{"n_head": 9, "vocab_size": 16384, "norm": "rmsnorm", "qk_norm": false, "attn_scale": 0.125, "tie_embeddings": false, "lr_mult_down": 1.5, "beta1": 0.9, "grad_clip": 0.5, "doc_mask": false}
MLP neurons of a small language model. Each row is named by its layer, matrix (gate and up: input weights) and neuron, and shows model dimensions 272-335. Each number is 128 + 24 x the weight over its row's rms, rounded and kept within 0 to 255. A neuron's up and down rows have the sign that makes its largest values positive.
After each neuron's rows, "fires after" lists the tokens most often just before its 100 highest values on Wikipedia text that the model never trained on.

L5.gate58 [141 127 133 124 123 140 134 114 129 158 107 107 163 144 126 105 169 129 141 130 155  94 110 134 141  85 108  99 137 142 126 138 123 145 122 136 119 150 122 107 117 149 140 132 119 121 102 131 135 121 133 133 137 135 159  84 133 129 159 142 177 135  88 147]
L5.up58 [139 166 124 143 115 159  97 147 112 137 156  87 104 130 133 175 151 123 129 165 158 119 109 110 112 153 122 121 147 118 137 114  83  93 138 132 125 119 135 129 144  96 120 137 109 148 169 136 151 116 100 138 121 180 102  88 155  58 163  87 126 142 166 137]
fires after: " |", " Ch", " ch", " ", "|"

L3.gate460 [137  80 148 135 131 145 159  97 163 109 116 117 138 113  73 135 158 138 131  80 133 176 113 163 110 112 128 104 144 128  80 134 152 149 109 157 164 129 101 137 117  94 143 130 120 149 141 103 107 116 125 169 104 121 140 136  97 166 145 100 137 178 179 108]
L3.up460 [108 140 107 141 172 114 147 132 140 121 158 116 108  88  84 108 111 120 116 123 103 152 145 101 141 123 166 142 130 155 112 154 147 147 143  99  90 127 104 158 104 172 176 138 131 168 137 107  89 133 113 124 125 134 140 132  90 154 147 100 156 115 118 136]
fires after: "\n", " \""

L5.gate33 [107 177 114 137 109 121 112 120 139  98 143 116 120 101 182 152 123 152 159 132 148 164 149 134 150 124 152 114  98 159  98 149 110 106  79 123 137 125 111 137 112  97 127 133  95 136  99 109 115 113  96 148 135  90 154 153 140 156  86 139 168  82 153 213]
L5.up33 [145 116  95 148  85 154 136 160 107 100 142 144 124 113 150 108 131 173 181 115 141 126 115 120 154 146 153 147 163 143  95 100 129 127 147 110  77 122 155 118 133 153 121 116  88 120 120  94 113 124  55  95 149 163 130 147 122 134 146 142 129 167 114 145]
fires after: " of", " the", " first"

L5.gate1146 [122 143 140 108 143 115  88 151 154 117 140 156 161 151 177 114 171 123 145 110 139  85 174 133 103 126 157 133  99 127 126 121 132  93 124 137  92 103 120  97 155 156 134 129 106 176 104 136 187 123 134 157  90 156 122 118 108 179 122 176 141 151 154 108]
L5.up1146 [118 155  99 115 132 174 126 138  98 113 137 188 114 117 108 129 132 119  83 134 138 117 120  90 170 121 127 115  99 164 102 129 114 136 121 149  84 148 141 117 166 135 124 167 146 163 127 118 143 137 145 115 142 116 128 103 152 130 148  80 135 137 146 106]
fires after: "\n", " |", " R", "R", " V"

L9.gate505 [130 161 136 165 162 120 107 116 140 168  90 110 107 139  76 101 136 129 144 111 155 159 151 155 136  91 109 143 122 145 121 129 139 114 127  77 162 116 128 148 172 127 107 138 159 109 135 162 129 136 129 124 179 141 138 114 159  49 124 156 115 136 122  90]
L9.up505 [108 125 123 158 118 125 114 155 144 159 108 129 106 147 156 140 114 130 129  86  79 104 156 135 108 131 120  99 132 140 121 136 122 132 128 116 130 153  72 124 191 179  83 164 116  98  97 115 170 114 143 116 126  87  95 162 135 164 136 149 124 128 134 174]
fires after: ".", ":"

L3.gate772 [172 122 132  97 163  97 130 163 141 111 189 156  70  98  66 126 162 136 114 120 106 121 123  84 140 140 141 143 127 142  81 148 156 177 147 105 134 122 144  98 140 134 175 158 127 112 141 131 158 138 121 109  74  89 118 123 126 153 145 132  97 110 142  77]
L3.up772 [126 113  87 122 130 156 163 166 109 127  73 100 132 124 107 141 135 147 156 156 147 146  87 122 149 150 106 131 148 136 143 132 128 135 109 156 114 136 154 140  76 121 126 113 135 124 102 154 128 124 145 125 135 133 118 157 138 111 135 137 119 138 104 116]
fires after: "\n", " (", " rein"

L5.gate17 [ 83 193  99 149 108 145 130 143 102 120 126 127 161 149 113 103 146 173 168 100  99 156 116 138 107 143 117 126  94 112 135  96 185 110 110 132 137 115 137 120 151 144 116 153  99 105  96 129 139  84 113  73  76 112 122 141  87 138  94 168 125 150 128 165]
L5.up17 [152 120  95 171 135 118 123 147 116  91 132 135 131  99 150 104 135 157 190  89 121 124 126 108 134 153 139 153 117 117 161 105 175 110 134 117 133 125 132 136 146 121 126 126 140  89 131 157 121 128  95 116 132 114 111 119 116 147 170 135 118 190 113 157]
fires after: " 18", " to", " of", " 17", " 15", " 13"

L3.gate1125 [147 181 110 159 114 111 135 167 122 137 176 146 150 118 163 134 140 117 153  93 139 120 160 171 114 164 140  83 129 112 127 180 119 119 157 133 149 142 156 146 153 135 159 139 114  90 150 103 112 162 118 115 140 117 204 139 116 165 145 138 131 142  96 139]
L3.up1125 [139 139 101 104  84 121 122 114 117 117 134 141 153 137 149 135 115  94 122 135 110 123 124 151 172 174 119 109 147 135 143 138 104  99 164 115 142 149 143 128 120 151 115 124 130 140 122 142 166 150 145 129 104 103 130 116 138 175  88 126  91 153 142 155]
fires after: " in", " Vol", " |", " In", " took"

L7.gate396 [104  68 105 175 133 130  82 124 126 131 118 152 135 128 144 170 122 124  99 151 116 152 100  81 155 140 133 128 100 129 134 127 136 145 137  81 133 116 125 130  83  85  82 130 127 158 159 162 133 130 132 160 169 150  97 141 121 111 111 136 122 108 141 119]
L7.up396 [138  91  80 121 101 103 169 162 143  91 159 166 151 143 150 105 131 127 171  83 104 119 139 172 123 132 126 111 163 123 111 122 108 132  95 121 164 131 135 141 119 147 158 178  89 119 165 158  89 130 137 148 155 167 185  89 162 108 135 144 151 165 128 120]
fires after: " |", " "

L3.gate954 [140 107 168  94 126 156 159 135 140 116 125  91 108 116 122 115 130 146 108  83 170  96  95 149 112 151 145 115 152 129  90 136 127 139 143 120  89 133 106 155 132 131 118 146 117 120 142 156 139 122 168 123 127 143 142 124 128 122 150 145 117 110 141 139]
L3.up954 [142 141  91 142 121 155 148 135 114 129 117 115 175 100  81 173 131 128 141  80 139 122 127 105 123 116 110 160 106 120  96 157 127 124 133 157  94 108 118 105 127 125 157 132 163 118 111 143 137 127 112 103 130 125 125 150 121 128 112 141 162 115 122 117]
fires after: "\n", " in", " the", " was", " at"

L9.gate457 [103 119 166 117 128 145 174 150 141 149 126  90 111 130 127 130 136 107 153 115 143 123 191 140 121 162 139 121 128 163 111 166 103 138 127  95 154 142 129 120 175 136  83 109 139 115 163 127 168 109  99 152 140 144 140 137 121 111 122  57 116 133 105 120]
L9.up457 [122 135 122  94 138 135 117 193  89 100 151 147 132  79  92 133 123 109 127 154 121 119  94 110 118 146 115 104  87 137  89 163 110 125  94 106 109 128  91 130 120 107 102 144 143 147 150  92 110 155 113 110 155 138 116 135 148  83 121 129 120 123  91 138]
fires after: " |", "|", " Democratic", ":"

L5.gate1355 [123 125  88 125 140 164 169 131 143 132 168  73 206 140 148  79 154 145  99 138 151 153 124 144 141 139 153 112 139 100  88 133 112 194 123  93 141 155 141 154 106 124 137  98 114 128 148  61 106 130 129 105 152 179 118 106 114 130 126 114 115 134 138 128]
L5.up1355 [117  60 106 126  78 156 141 100 120 135 151 119 137 137 130  95 145 131 106 170 159 141  64 133 137 109 124 134 143 115  75 120 126 121 169 101 108 134  80 137 128 121 117  95 117 112 149  94 139 103 121 104 137  86 135 133 132 137 139 145 105 170 131  82]
fires after: " l", "L", " d", " f", " exc", " L"

L5.gate160 [141 134 115 111 123 140 110 145  95 103 148 159 112 146 139 139 133 100 117 106 128 124 144 131 180 104 139  98 104 124 126 113 124 115 123 135  83 122 151 117 139 130 145 112 126 103 149 105 155 124 131 117  87 101 124 139 130 151 119 159 135 106 111 110]
L5.up160 [ 91  78 159 154 120 124 104 123 107 117  94 129 127 107 116 172 175 107  94  89 136 133 147 143 126 148 164 125  87 148 135 122 151 131 103 102 125 147 108 104 139 114 122 123  93 184  99  95 161  76 154 113 133 124 125 114  70 117 162 138 139  93 124 139]
fires after: " R", "R", " 2", "F", " r", " F"

L3.gate545 [113 138 107 123 151 125 127 116 118 133  91 116 138  93 115 139 117 128 118  94 154 138 125 104 115 114 130 139 129  83 159 137 135 129 137 142 133 125 112 157 118 123 100 109 125 151 123 110  93 139 160 172 112 123  81 112 147 127 126 120 135  88 111 130]
L3.up545 [147  83 111 120 147 148 107 110 156 179 135 121 132 117  82 113 107 164 144 160 138 117 127 115 111 108 115 142 113 150 122 174  84  80 120 155 108 154 172 137 143 167 120 123 174 135 119 111 105 137 143 125 149  88 159 107 124 126 122 120 141 176 162  87]
fires after: " |", " was", " and", " of", ",", ":"

L5.gate80 [141  98 142 133 158 166 170  95 150  94 148 114 156 141 151 111 146  94  98 106  85 168  73  79 135 128 132 125 124 129 120 134 142 100 136 107 163 106  80 144  97 160 143 158 122 172 129 117 149 109 144 104 134 111 108 133 137 120 113  96 119 131 127 123]
L5.up80 [106 127 135 156 120 134 104 166 153 137 153 103 123 128  78 108 142 160 141 122  90  95 120 106 106 169 144 173 135 129 151 111 141 111 108 142 162 120  97  98 137 178 138 102 122 149  94  99 143 127  79 138 146  92 151  78 182 166 112 145 109 103 139 169]
fires after: " P", " H", "P", " G", " W", " D"

L7.gate475 [132  85 145 136 128 152  89 136 125  93 166 149 112 131 124 134 102 107  82 144 137 161 129 129 151 123 128 115 145 103 132 108 142 152 136  88 124 137 126 120 126 162 177 146 102 139 131 123 115 123 121 119 128 123 145 100 116 116 113 104 119  98 122 143]
L7.up475 [138 120 136 119 136 113 153  87 179 144 108 136 161  86 162 142 165 149 173 101 127 170  99 143 104 150  87 100 108 101 108 154 144 133  98 143 169 159 151 109 153 143 141 115 130 128 126 176 209  99 124 132 132 115 142 110 148 112 100 109  96 105 160 102]
fires after: " 1", " in", " 12", " 7", " 11", " 4"

L9.gate885 [144 109 120 123 100 134 181  62 131 131 116  94 105 125 121 118 137 101  89 128 155 109 146 160 134  78 141 105 165 113  96 121  61 132 165 156 149 112 144 181  90 106 123 151 118 145  98 136 108 116 126 132  90 122 164 129 123 180 150 129 163 158  81 125]
L9.up885 [140 122 101 105 112 129 101 112 130 142 111  85 138 118 101 142 125 135 127 103 161 145 133 128 114 119 151 124 103 101 107 152  90 127 136 162 135 116 128 160 134 104  93 160 116 117 151 122 147 153 136 152 116 117 102  55 142  62 126 136 108 107 185 148]
fires after: " |", " 1", " the", "born", " ", " 0"

L9.gate642 [137 145  60 135 152 130 112 158 150 131 122  95 148 133 127 178 130 126 149 140 144 113 172 138 147 148 125 105 126 119  87 147 163 137  98 131 127 121 109 119 125 161  71 101 121 120 144 145 146  95 106 112 112 155  90 111 119 100 174 149 178 168 118  77]
L9.up642 [115 125 104  79  85  77 149 103 156 155 120 124 128 105 155 175 109 108 139 157 127 109 130 154 152 141 117 103 117 127 137 109 149  97 129 104 101 123 134 132 130 111 122 115 140 122 166 134  85 151 108 100 138  92 117 120 124  83 131 135 153 137 104 122]
fires after: " |", "|", " 1", " 0"

L7.gate354 [ 99 131  80 151 145 111 154  85 121 124 118 128 118 130 128 155 152 109 118 118 144 120 107 145 112 190 172 149 109 172 148 146 138 153 134  92 102 113 129 105 147  80 108 127 133 120 174 110 111 106  99 129 174 138 137 140 116 186 133 119 115 129 126 188]
L7.up354 [129 116 138 110 145 129  97 124 179 120 133 119 135 123 137 129 167 140 117 152 133 106 140  87 161 131 159 149 110 133 146 158 118 123 138 140 161 102 141 131 109  86 127 147 137 116 107 131 151 103 148 112 112 117 174 109  86 132 129 125  78  93  75 144]
fires after: " the", " The"

L5.gate507 [121 145 109 143 146 123 112  93 139 126 120 150  75 113 123 117 131 124  99 141 136 141 168 144  96 136 120 147 131 160  84  98 105 104 147 112 147  98 129 172 121 162  72 144 118  90 125 116 145  92 170 114 120 152 150 131 100 126  96 137 143 131 159 125]
L5.up507 [139 124 124 153 111 135 131 132 110 148 128 131 137 147 100 153 124 130 104 123 121 122 135 176 142 179 143 120 169 101 111 106 153 133 108  79 136 158 112  87 129 112 109 123 129 104 123 113 127 116 143 133 155 138 146 129 154 155  84  93 162 110 153 153]
fires after: " |", "–", ";"

L7.gate1251 [ 76 143 154 110 180 135 118 157 136 120  72 141 144 157 123 196 102 153 108 106 137 136 145 133 111 146 143 175 177  90 132 133 136 134 141 135 133 129 123 140 101 110 108 104  89  91 114  97 172 103 120 138 167 165 154 133 104 161 115  86  96 118 163 118]
L7.up1251 [146 116 159 131 127 155 155 120 162 170 131 152  97 134 151 155 109 115 128 120  97 106 170  96 129 116 143 161 156 146 114 161 127 132 156  91 146 102 117 130 139 129 127 132 149  97  98 107 181  99 152 160 171  74 113 164 113 152 126 165 109 123 101 142]
fires after: "\n", " ", "ok", "|", " 3"

L7.gate1323 [106 108 129 107 117 142 132 162 108 116  97 131 150 137 134 114 128 165 128 133 120 113 150 118 152 126 129  99 122  96 129  73 113 118 166 101 145 110 144 187 104 167 135 113  95 138 137 160 161 135 145 116 137 111 134 115 136 163  79 184 136 143 111  89]
L7.up1323 [ 99 132 156 100 139 137 119 140  86 140 103  94 139 125 107 136 143 110 122  98 161 123  90  91 106 114 126 102 145 152  80 121 137 124 134 112 134  99 116 103 147 172 125 121 131 115 116 141 145 127 176 114 141 124 121 116 126 121  76 168 113 120 121  66]
fires after: "|", " |", "\n", ";"

L9.gate418 [ 86 161 129  72 139 106 115 116 163 149 132 141 181 126 117 123 122 127 144 135 115 110 113  90 117 125 100  62 130  78 125 139 117 133 156 156 170 125 132 120 116 130 118 127 114 145 114 140 110  82 142 107 128 147 116 100 108 137 119  68 130 121 113 153]
L9.up418 [149 148 113 123 109 121 108 101 167 144 127  94 106 145 122 141  91 149 138 175 151 119 144  96 127 106 186 117 113 120 156  95 158 138 129 127 135 131 167 128  83 166 155 154 138 147 129 110 188 112 133 118 148 157 146 131 119 177 172 168 122 190 125 132]
fires after: "|", "\n", " |", " On", " on"

L7.gate1335 [147 114 128 167 106 100 138 137 134 152 120 149 150  88 147 173 115 100 116 138 102 144 169 168 137 143 130 132 118 106 154 145 128 111 118 105 136  88  98 102 121  91 130 178 129 198 148  85  87 113 185 157 141 147 150 121 142 146 127 143 147 143 139 106]
L7.up1335 [131  91 130 145 111 104  98 148 148 142 124  94 109 157 135 171 108 135 119  94  85  94 129 121 109 114 117 141 158 111 114 143 145 160 133 121 153 114  99 147 112 166 130 122  61 163 105  81 104 134  87 111 121 148  96 166 129 129 145 139 130  90 137 115]
fires after: ",", "\n", "."

L9.gate513 [140 128  86 138 124 123 106 164  91 101 134 138 113 119  85 107 107 118 125 107  78  95 117 108 106 112 140 149 103 127 129 174 135 109 127 179 122 129 126 108 177 103 133 145 131 152 153 107 151 143 128 151 163 119 119 146 153 122 139  91 118 133 127  76]
L9.up513 [138 117 146 106 108 107 112 152  44 146 150 119 135  57  98 159 117 121 148 108 149 127  96 120 124 122 137 139 145 136  99  82 170 137 110 100 113 163 123  93 138  84 149 122 121 132  95 124 145 148 149  83 125 137 117 141 137 130 101 135 120 116 121 155]
fires after: "|", "\n", "==", "===="

L3.gate530 [101 106 151  99 125 109  62 149 100 119 100 122  97 101 153  83  85 124 136  92 101 136 147 117 131 134 151 137 139 180 106 134 118 126 150 138  85 155 119 124 140 148 103 112 181 123 113  89 133 139 152 129 156 154 105 106  93 127 108  78  86  73 147 108]
L3.up530 [102 153 155 107 141 130 164 179 120 118 134 131 123 198  98 117 149 114 136 137 132 118 115 165  90 100 165 128 103 140 147 135 123 144 130 114  90  95 135 129 129 141 135 138 161 145 118 130 132 120 125 125 124 100  86 180 153  95 109 182 112 154 113 121]
fires after: " |", ":", "PI", "ax", "|"

L9.gate1165 [129 163 174 137 114 195 142 173 164 133 124 146 110 108 131 140 130 145 119  89  97 157 120 139 117 143 154 174 136 139 141 113 154 142 130 149 166 116 120 130 128 124 147 176 110 133 104 159 141 117 135 137 134 109 124 131 147 126 170 184 146 128 152 100]
L9.up1165 [105 129 142 129 132 126 139 101 113 140 114 104 107 127 124 171  86 160 129 136  96 128 133 130  72 107 157 158 131  91 132 109 103 133 135 140 146 137 172 133 176  62  96 146 120 114 142 109  51 124 111 125 133 133 196 174 102 146 129 108 156 187 133 110]
fires after: ",", " and", " by", " with", " (", "born"

L5.gate1288 [124 127 119 140 141 126 172 135 153 101 112 107 109 145 176 135 103 101  90  86 168 143 132  93  81 130 144 141 155 142 137 114 127 139 165 119 157  87 143 174 134 132 141 124 115 136 144 122 100 125 119 106 105 142 133  78 146 135 154 138  42 123 106 150]
L5.up1288 [136  80 176 170  91  95 133 120 126 116 103 115 118  99 133 170 136 124 114 124 131  98  97  97 118 122 144 160 196  89 119  96 123 104 132 126 124 115 119  99 147 107 106  95 116 136 131 154 117  93 114 152 128 128 128 120 122 119 150 116 102 136 104  81]
fires after: " L", " l", "L", " W", "W"

L5.gate637 [129 119 156 103 127 128 128 113  98 124 111 143 116  70 182 125  97 133 114 136 105 104 168 117 146 150 140 106 112 128 145 119 130 142  92 152 175 144 110 144 109 109 132 118 171 113 131 107 122 109  89  92 110 113 117 158 134 107 132 133 117 120 148 153]
L5.up637 [111 118 133 117 123 172 154 143  86 114 100 131 118 128 124 111 187 106 148 151 124 121 131 132 140 173 104 123 123 140 147  85 143 130 114 163 103 135 120 107  75 163 145 140 141 163 110 136 136 145 140 132 156 176 144 110  75 118 163 139 115 120 116 146]
fires after: " the", " All", " The", " 2", " his"

L3.gate11 [153 154 158 165 116 108  93  99 104 122 152 128 118  95 160 147 130 152 127 121 137 153 129 115 129  84 149 125 149 136 104  76 119 151 106 138 119  97 120 180 136 108 129 130 155 144 141 141 177 116 139 117 121 142 160 130 165 129 110 128  91  93 125 111]
L3.up11 [169 135 132 155 122 119 141 132 133 110 135 139 100 160 137 142 158 122 126  59 101 114 110 165 123 116  93 152 101 178 105 159 147 116 153 143 170 127 108 137 146 149 121  89 162  98 119 140  90 132 120  84 124 107 155 118 128 125 135 122 125 172 140 114]
fires after: " on", " at", " On", " the", ":"

L5.gate70 [119 149 144 156 130  85 108 144 132  93  79 149 123 145 119 108 121  93 157 100 137 123 102  96 142 151 151  71  87 128  99 124 124 147 160 125 142 116 117 107 136 127 125  60 108 160 114  71 113 166 111 125 113 115  70 104 110 119  84 123  97 120 111  87]
L5.up70 [115  96  79 143 124  92  68 124 124  93  99 119 136 121  98  73 146 109 115 118 102 136  88 134 147 128  72 160 117 124 128 102 184  65 121 126 177  97 145 160 163  88 138  96  91 116 160 110 116  98 111 173 127 137 127 131  78 180 115 133 134 116 123 143]
fires after: " 15", " 18", " 17", " 13", "17", " War"

L5.gate1314 [ 95 133 131 107 166 165 138 125 125 146 153 112 137 118 121 130 122 104 140 165 109  92 113 131 131 117 161 118  82 142  97 132 112 139  93 169 150 130 115 155 134  98 126  91 131 102 215 150 107  94 134 129 152 129 111 167 139 161 123 108 133 106 176 128]
L5.up1314 [130 112 137 116 163 114 151  95 137 116 130 144 107 146 121  80 127 130 147 145 160 101 132 160 137 109 155 120 132  96 128 144 103 119 170 141 147 106 133 108 127  88 117 137 117 114 144 168  88  92 127 135 151 136 174 139 112 124 141 113 132 120 133 107]
fires after: " |", " the"

L3.gate494 [127 112 157 132 153 117 113  87 144 150 140  78 123 142 144 118  99  90 134  76 158 156 136 130 155 128 159 148 145 171 147 146 136 117 149 133 116 150 118 137 116 124 169 115  71 150 104 166 131 155 130 133 136 150 127 104 124 153 138 105 118 147 108  96]
L3.up494 [156 122 104 165 127 148 134 122 167 128 139 142 120 174 113 124  86 126 122 126 116 101 175 138 133 131 120 116 118 159 150 116 108 124 139  95 150 131 162 124 105 166 149 110 124 167 105 105 138  86 113 126 155 123 145 114 198 186  78 148 124 114 137 140]
fires after: "|", " No", " In", " District", " in"

L5.gate1008 [112 131 156 128 139 131 143 174 124 135 111 138 101 170 110 100 104  99 103 127 125  89 115 134 119  98  76 111 144 124 146 114 115 164 121 147 145 124  95 180 158 154 149 118 114 145 106  61 164 157 114 145 120 113 185 112 114 193  82 146 119 110 129 133]
L5.up1008 [144 117 136 154 136 188  98 119 161 108 140 144 133  62 141 141 166 129 142 133 143 115 130 153  96 142 154 103 162 118 110 132 151 146 112 134 164 142 126 125 150 124 110 170 154 144  95 123 156 107  81 132 114 182 103 125 115  80 165  99  81 144 110 116]
fires after: "B", " B", "K", " P", " K", "P"

L5.gate660 [110 125 147 161 104 145 122 100 130 134 136 113 140 128 145 124 139 122  88  87  63 183 131  73 109 128 150 125 153 107 135 101 126 157 117 138 100 122 126 149 115 119 123 163  82 158 101 121 126 111 130 119 181 130 171 117 110 124 110 147 113 110 177 129]
L5.up660 [155 120 169 138 146 148 103 105 134  95 154 107 110 190 103  98 115 166  71 120 167 128  97 126 107 156 128 129 133 162 151 136 146 138 184 110 120 132 132 156 130 140 109 127 112 143 124  50 103 157 148 133 129 116 182 138 176 138 131 106 125 144 126 146]
fires after: " p", " S", " W", " P", "P", " Ts"

L5.gate571 [112 124 138 178 148 178 163 127 119 114 101 160 157 111 129 158 100 114 131 142 156 112 118  89 133  64 124 124 100 150 145 140 105 121 123 149 137  92 164  94 140 143 144 137  93 154  93  95 148  99 105 154  67 140 128 166 109 120  93 157 128 122 149 145]
L5.up571 [135 161 157 129 129 126 151 150  97 147  83 144 120 113  88 158  79 107 132 127 130 166 126 146 134 129 164 150 157 130 155  86 106 153 128 122 155 120 146 135 129 135  86 126 141 118 131 136 146  95 103 122 127 141 106  90 124 130 130 128 142 102 101 103]
fires after: ".", "P", " P", " H", " p", " V"

L3.gate719 [112 153 124 145 148 125 123 141 138 117 115 138 138 140 137 131 125 156 143 100 165 132 153  65 184 122 140 132 115 119 140 112 107 132 111  58 142 177 124 125 169 131  96 124 149 132  87 122 137 139 123 152 138 126 100 145 148 148 123 127 142  91 148 103]
L3.up719 [115 114 145 138 139 142 120  83 124 163 116 121 127 152 155  94 123 113 135 121 134 125 140 162 152 119 155 134 101 106 117 136 103 159 131 164  98  97 140 121 150 145 144 166 126 106 136 125 108  94 120 132 105 114 135 107 150 155 119 156 115 163 120 119]
fires after: " |", "A", " Jr"

L7.gate69 [157 143 121 137 122 105 121 163 157  84 125 124  96 131 131 183  90 122 121 135 185 113 115  91 137 148 147 102 132 120 112 141 113 100 131  80 131 165 136 114 149 124 126 105 129 161 100 116  81 137 132 179 112 156 118  99 140 115 152 143 144 129 108 138]
L7.up69 [ 98 134 129  86 100 109 135  88  98 125 165 104 114 127 143 140 116 126 135 141 115 137 127 117 136 161 110 116 113 133 103 135 117 168 169 167 157 146 134 119 137 132 145 118  92 124 105 125 139 133  82 131 147 138 153  97 118 176 162 118  96 141  95 131]
fires after: " ", " 0", "%", " 2", " 1", " first"

L3.gate679 [131 130  94 142 135 134  86 202 153  95 139  84 104 119  88 148 101 149 143  68 128 118 121  95 152 166 112 137 117 144 150 121 166 132 137  89 130 123 125 114 126 124 183 138 164 135 125 125 144 130 169  90 169 110 119 122 148 123 101 143 129 148 117 109]
L3.up679 [134 107 111 170 131 112  73 156 118  82 168  92  72  98 117 149 100 109 169 124 135 163 126 121 111 137 106 132 157 131 156 160 120 138 119 124 173 106 120 143 132 134 144 150 152 119 117 149 165 148 162  94 133 164 153 181 148 152  84 116 138 139 116 133]
fires after: ".", ")."

L5.gate1272 [113 170 132 117 158 144 140  90 115  99 148 144 142 122  93 107 125 174 155 132 134 153  97 100  75 134 140 172 122 127 148 122 145 125 141 165 186 120 114 176 130 129 129 127 101 159 146 144 100 139 106 173 144 142 156 142 125 149 148 160 135 147 156 112]
L5.up1272 [157 139 143 120 137  78 151  97 113 143 141 101 113 141 101 130 125 128 107 135 134 120 164 137 169 114 126 116 112 132  91 139 145 149 116 114 148 164 159  70 136 141 121 136 109 168 178  96 159 135 119  96 140 143 122 140 116 171 124 103 113 146 127 156]
fires after: "–", "-", " and"

L5.gate1289 [120 162 189 147 119 168 118 121  90  94 125 164 135 133 124 127  83 120 132 148  99 112 105 136 145 134 137 119 154  87 156 121 180 120 172 115 120 144 117 144 100  93 120 167 110 151 122 129 139 138 131 150  76 144 140 141 128 135 126 149  88  84 132 105]
L5.up1289 [129 121 158 160 135 144 110 124  91 123 111 146 182 128  61 139 132 128 127 143  92 141 147 140 124 123 113  90 150 136 142 146 110  92 165  80 160 117  89 135 115 127  96 116  97 128 163 115 120 142 100 148 112 115 153 157 150 137 110 147 158 120 102 101]
fires after: " P", "P", " p", "p"

L5.gate1160 [107 119 125 158 167 135 129  85 155 131 121 107 121 158 173 112 145 158 158 100 140 121 126 140  70 127 112 129  84 136  96 146 130 171 146 143  72 115 131 141 116 125 143 117 137  84 105 122 124 127 171 129 140  94 142 117 122 172 101 133 115 121 158 143]
L5.up1160 [142  95 126 156 160 133 131 135 114 134 148 128 118 120 130 178  82 175 162 157 149 121 147 100 123 110 114 139 123 132 106 114 147 151 142 137 115 121  76 129 122 125 137 118 114 144 141 164 126 113  95 144 100 142  98 146 129 126 150 148 193 108 119 122]
fires after: "-", " \"", " [", " (", " '"

L5.gate955 [155 136 119 168 116 162 123 181 152 132 148 102 129 126 107  92 126 168 137 133 132 115 193  83 121 172 137 120 117 129 126 164 154 103 150 141 128 113 148 105 126 111 133  92 154 131 165 118 135 129 143 154 139 149 126 134 114 182 149 177 112 120 111 139]
L5.up955 [152  95 123 103 101 137 115 197 173 124 160 152 147 150 130 115 134 120 131  86 196 167  97 107  99 131 156 125 143  84 124 122 145 134  90 152 125 119 132 140 156 146 110 127 153 138 138 107 153 157  98 144 121  99 105 114 158 107  76 118 133 139 140  90]
fires after: " F", " L", " R", " B", " f"

L3.gate933 [115 113 146 138 145 136 120 118  90 155 113 159 200 147 104 107  96 124 167 139 130 152 121 140 120  97 125 137 111 109 125 118 163 146 145 135 143 149 108 113 159 105 107 146 136 149 144 139 146 120  79 150 132 132 154 140 115 131 142 114  98 150 125  94]
L3.up933 [144 102 147 125 145 132 156 130  97  84 146 116 142 165 122 157  95 118 122 133 143 161 132 113 133 129 101 135 141 129 150 143 135 100 140 154 136 138 144  87 124 146 141 141 179 172 128 108 114 117  98 136 134 127 162 131 118 119 110 106 110 146 111  95]
fires after: " \"", " (", " re", "-", "'", " sub"

L9.gate1424 [106 116 159 130 152 152 153 140 146 103 154 162 136 109 101 152 155 148 152 111 117 128  76  85 119 125  67 111 148 156 122 136 119 127  95  96 112 136 135 120  94 134 156  92  79 153 154 130 124  95 137 121 100 104 146 113 104 113 140 113 161 117 129 122]
L9.up1424 [117 135 145 144 145 179 123 159  93 142 141 136 202 128 127 113 123 151 167  87 116 111 110 131 159 147 120 105 113 143 170 147 106 151 153 152 133 112 106 161 147 152 116 112 171 142 104 128 115 114 122 127 109 140 121 100 131 143 140  84 167 129 114 111]
fires after: "\n", "-"